{"d_model": 640, "n_kv_head": 10, "norm_place": "pre", "rope_fraction": 1.0, "qk_norm": false, "bias": "all", "parallel_block": false, "init_std_up": 0.0171, "optimizer": "muon_variant", "lr_head": 0.00867, "warmup_steps": 200}
MLP neurons of a small language model. Each row is named by its layer, matrix (down: output weights) and neuron, and shows model dimensions 16-143. Each number is 200 + 30 x the weight over its row's rms, rounded and kept within 0 to 999.
A block is one neuron, or neurons of one layer that tend to fire together. After each block is what it responds to, as a language model described it from the Wikipedia text at the highest values.

L9.down355,233,213,195,210,177,176,227,145,218,202,143,227,180,172,133,207,161,161,206,215,222,190,232,264,237,208,238,220,186,203,201,220,149,212,215,225,136,265,132,181,209,207,235,206,164,200,164,207,257,161,245,188,225,222,236,211,210,204,196,188,159,255,152,183,166,194,204,190,190,189,237,260,161,225,175,210,149,247,241,251,221,223,164,171,192,195,175,220,221,143,189,225,209,173,176,195,226,204,139,127,197,258,179,208,218,174,161,188,234,226,229,186,184,182,220,225,182,203,186,186,200,180,229,150,168,221,195,192
L9.down558,160,196,209,177,180,189,192,266,168,229,207,193,226,173,171,188,159,220,142,233,189,239,208,180,232,223,204,233,190,248,173,116,215,225,234,255,241,224,201,187,150,205,158,224,213,223,247,171,181,206,182,216,220,284,162,220,234,206,264,193,195,171,126,222,197,166,163,192,224,160,214,205,213,179,181,168,173,234,202,246,195,179,211,190,184,193,178,222,223,232,167,139,152,165,218,209,188,194,160,184,185,205,177,244,176,189,248,171,190,208,222,196,174,182,198,221,244,181,183,203,241,184,188,204,162,251,196,144
L9.down815,205,233,189,130,161,208,174,226,216,221,212,173,204,217,152,147,216,157,198,219,232,181,203,215,197,179,238,216,220,227,214,199,221,245,231,184,212,262,191,217,236,238,239,199,212,265,205,178,199,219,178,182,245,214,206,127,212,232,214,241,155,171,125,117,151,208,220,233,191,177,181,199,163,261,200,188,209,218,210,146,218,175,194,230,204,153,174,242,221,179,233,187,164,186,173,159,199,158,225,221,175,220,245,157,218,189,202,152,198,144,229,242,212,207,262,212,158,207,215,160,225,234,219,200,237,159,202,206
L9.down957,177,208,187,242,238,164,200,206,208,197,290,180,200,204,217,229,245,174,171,214,190,240,184,188,222,192,235,171,194,199,190,219,248,140,203,169,263,217,216,176,196,212,228,177,220,188,215,242,200,164,161,170,232,212,221,189,185,188,222,263,219,239,244,227,177,160,163,174,241,154,198,214,172,279,189,197,177,175,239,229,181,170,231,144,215,187,217,232,202,139,208,199,189,255,200,208,218,187,217,219,260,228,210,189,259,252,144,186,143,220,232,206,133,209,262,140,165,218,241,233,182,189,189,225,208,194,137,213
L9.down989,202,196,182,249,208,193,206,186,231,195,203,196,117,189,213,257,185,202,109,182,193,208,179,241,158,166,147,228,149,164,199,221,235,266,176,206,197,188,284,221,183,188,196,213,237,212,206,253,173,142,229,233,217,216,160,150,258,164,165,187,272,189,197,186,225,163,192,172,169,205,239,197,227,188,218,134,180,183,190,193,182,157,211,240,191,214,185,215,205,169,249,203,189,249,220,179,170,193,239,171,200,213,185,177,185,176,242,196,120,202,228,197,227,220,209,199,225,191,195,181,229,211,159,202,196,192,181,233
L9.down1522,190,169,190,140,207,214,177,168,230,157,126,169,205,218,205,198,209,231,176,213,144,200,223,222,282,213,161,211,230,162,177,221,214,194,220,184,194,172,177,198,200,160,171,194,229,236,186,175,146,220,193,168,286,200,239,200,202,195,239,186,190,208,138,231,227,203,228,242,240,202,212,172,255,201,202,138,172,227,210,199,211,141,168,148,227,217,194,238,217,210,150,164,200,215,212,197,179,203,243,243,208,191,191,194,146,131,196,217,223,205,199,212,197,152,182,195,224,166,229,147,224,192,173,221,192,207,209,240
L9.down1955,183,185,232,207,201,212,185,187,193,231,205,238,187,229,183,217,216,198,191,196,252,186,204,186,172,215,192,184,172,204,198,197,219,211,176,193,200,242,185,213,233,174,189,241,166,187,200,195,186,191,222,235,188,121,173,232,230,213,236,153,194,228,236,205,251,192,168,165,215,272,192,184,177,163,227,231,330,237,188,213,155,210,219,215,165,160,212,162,162,198,208,204,204,204,262,175,186,208,204,199,184,187,199,214,143,188,225,191,174,205,200,247,188,191,196,220,161,210,194,168,203,234,159,224,168,224,161,220
L9.down2233,208,181,162,219,201,267,256,189,209,200,197,236,204,151,177,182,169,174,125,141,161,236,231,171,207,147,206,211,194,210,226,156,215,199,191,175,193,217,141,212,202,210,200,204,176,222,154,241,176,192,188,234,165,260,210,194,192,269,239,245,191,230,183,219,164,245,199,238,242,214,227,237,204,217,227,246,221,214,193,197,225,215,188,190,238,211,153,149,273,170,200,169,194,193,200,236,129,197,160,138,170,210,192,214,218,220,183,207,169,201,222,197,180,188,237,179,195,156,199,206,205,199,240,159,214,205,142,217
Description: Word pieces and modifiers after a number or quantifier that set up a plural counted noun, e.g. "1000 disease|s", "500 candidate|s", "two cott|age|s", "eight major league games", "1|5|8 games".

L7.down480,232,265,206,217,210,209,222,249,249,176,190,176,206,205,163,167,205,216,168,204,229,215,169,160,223,192,152,202,196,253,219,190,185,215,197,218,203,188,185,173,183,218,155,172,220,216,148,184,183,233,193,216,232,240,220,189,235,203,189,191,178,146,199,207,158,181,215,210,188,226,230,166,169,162,205,243,186,188,186,193,206,189,198,204,223,192,197,192,173,238,188,236,181,222,174,231,152,128,171,212,215,231,217,200,175,203,215,217,207,186,131,145,204,245,258,192,255,281,135,216,206,251,202,164,159,204,295,195
L7.down724,214,183,265,160,218,156,198,160,163,162,191,219,179,207,197,203,186,211,170,198,202,218,172,206,197,218,243,167,267,228,217,205,219,175,149,199,211,239,133,150,218,172,238,190,218,226,166,182,221,233,189,214,218,215,169,196,201,206,210,190,184,170,197,202,221,236,210,163,159,185,177,194,206,179,270,241,163,199,207,129,173,162,233,244,194,184,196,222,117,200,205,242,218,211,257,207,206,232,178,232,195,162,309,213,234,207,214,171,204,189,183,205,243,280,191,210,192,196,207,223,280,186,129,197,224,220,118,206
L7.down1535,173,202,196,200,172,162,195,196,173,183,234,201,228,190,173,203,188,162,159,262,193,204,214,196,208,217,137,222,225,207,214,198,232,174,205,214,194,192,208,196,201,210,198,235,202,179,210,174,186,187,146,211,210,183,214,159,201,175,185,222,229,159,206,181,164,201,178,172,213,158,192,191,232,212,183,172,163,218,178,154,195,228,179,230,198,213,220,216,207,218,197,220,217,205,210,193,198,145,214,197,235,172,196,193,155,207,172,176,208,241,252,225,202,179,166,222,181,257,184,235,255,170,167,217,228,207,197,193
L7.down1691,193,225,244,186,240,208,249,166,243,192,144,207,189,163,164,268,164,171,237,218,277,224,175,223,194,184,200,215,228,202,234,206,226,219,177,192,200,200,244,213,182,229,199,180,180,167,194,174,209,161,239,216,193,228,195,151,217,202,190,176,191,219,172,224,199,146,216,200,208,220,208,208,195,214,202,224,175,168,240,200,182,164,207,160,255,217,212,237,143,198,174,192,192,163,232,211,178,170,166,220,170,255,230,183,182,216,200,194,227,197,260,194,215,201,206,150,208,221,197,235,217,212,236,192,226,200,210,176
L7.down1722,191,224,186,206,201,196,181,156,241,180,157,228,172,206,202,166,195,212,197,221,231,171,207,185,177,162,172,181,214,212,234,240,203,205,172,244,224,185,226,108,191,234,188,226,223,212,170,246,149,239,169,189,185,175,267,213,191,196,178,204,191,223,212,224,144,205,163,204,226,155,160,189,216,176,198,214,190,198,136,198,227,194,249,151,237,160,234,205,140,203,262,137,161,171,220,251,165,193,172,179,199,204,281,179,161,196,139,223,182,253,204,165,227,200,187,272,234,228,124,152,213,176,153,227,186,160,234,190
L7.down2287,204,233,222,206,246,186,243,174,183,191,159,215,254,152,176,172,187,209,165,173,217,181,183,196,204,175,225,183,202,218,200,205,212,223,222,260,181,195,163,128,216,254,224,232,223,263,178,213,183,184,232,177,208,230,199,142,186,189,214,164,199,269,241,247,196,202,158,158,187,190,196,218,181,233,168,218,158,197,207,236,176,206,166,215,209,223,208,226,225,204,237,182,205,179,175,199,163,196,203,227,258,175,185,273,252,207,211,217,166,208,273,166,171,185,210,232,176,183,220,234,233,175,201,222,159,223,151,191
L7.down2447,168,141,199,233,196,197,223,254,231,223,215,217,171,223,189,196,190,187,239,231,163,187,199,209,186,190,244,218,216,236,176,160,214,236,244,208,242,191,160,221,259,204,185,186,238,200,169,208,211,144,109,170,181,199,224,204,259,206,220,226,198,251,217,235,167,226,216,182,159,165,211,203,176,214,195,154,209,143,295,222,212,129,179,198,172,176,231,159,223,168,171,188,202,184,239,151,153,220,225,262,192,197,193,200,208,195,219,209,206,179,197,209,183,168,235,201,155,211,226,157,200,202,190,249,160,231,220,177
L7.down2455,187,210,207,191,212,203,214,227,201,222,187,224,212,266,207,141,232,161,230,213,206,223,201,140,228,179,191,238,202,201,166,169,228,245,164,189,203,163,139,203,173,216,219,204,162,150,171,216,210,198,195,250,163,215,244,263,218,187,226,192,228,140,211,243,175,181,211,172,196,137,204,249,208,262,231,218,207,139,202,210,155,203,195,197,190,194,187,238,159,194,214,183,210,229,187,240,217,187,206,204,212,219,199,142,180,172,204,233,156,210,254,217,243,223,188,171,128,224,170,179,181,138,183,224,191,209,211,180
Description: Digits within a multi-digit count, mostly the second digit (1'5' soldiers, 1'2'3 m), plus quantity words like two, three, several, various, other.

L5.down2096,205,218,238,190,212,211,154,215,202,184,163,202,156,225,195,180,213,205,154,243,197,183,193,151,207,132,184,143,236,244,176,161,155,176,205,248,235,140,198,179,191,212,187,206,224,201,220,151,242,176,172,222,230,178,180,159,202,206,192,258,203,218,164,182,236,171,194,177,141,213,181,224,268,203,155,210,156,211,210,268,202,190,201,211,206,254,235,206,146,183,193,264,187,197,179,213,155,197,229,260,202,188,210,218,173,233,217,225,198,186,229,205,234,204,242,185,270,247,186,172,226,202,154,167,159,169,202,167
Description: Quantifiers and determiners before a plural noun (these two, all participants, various companies, six games), and line breaks ending a paragraph or title.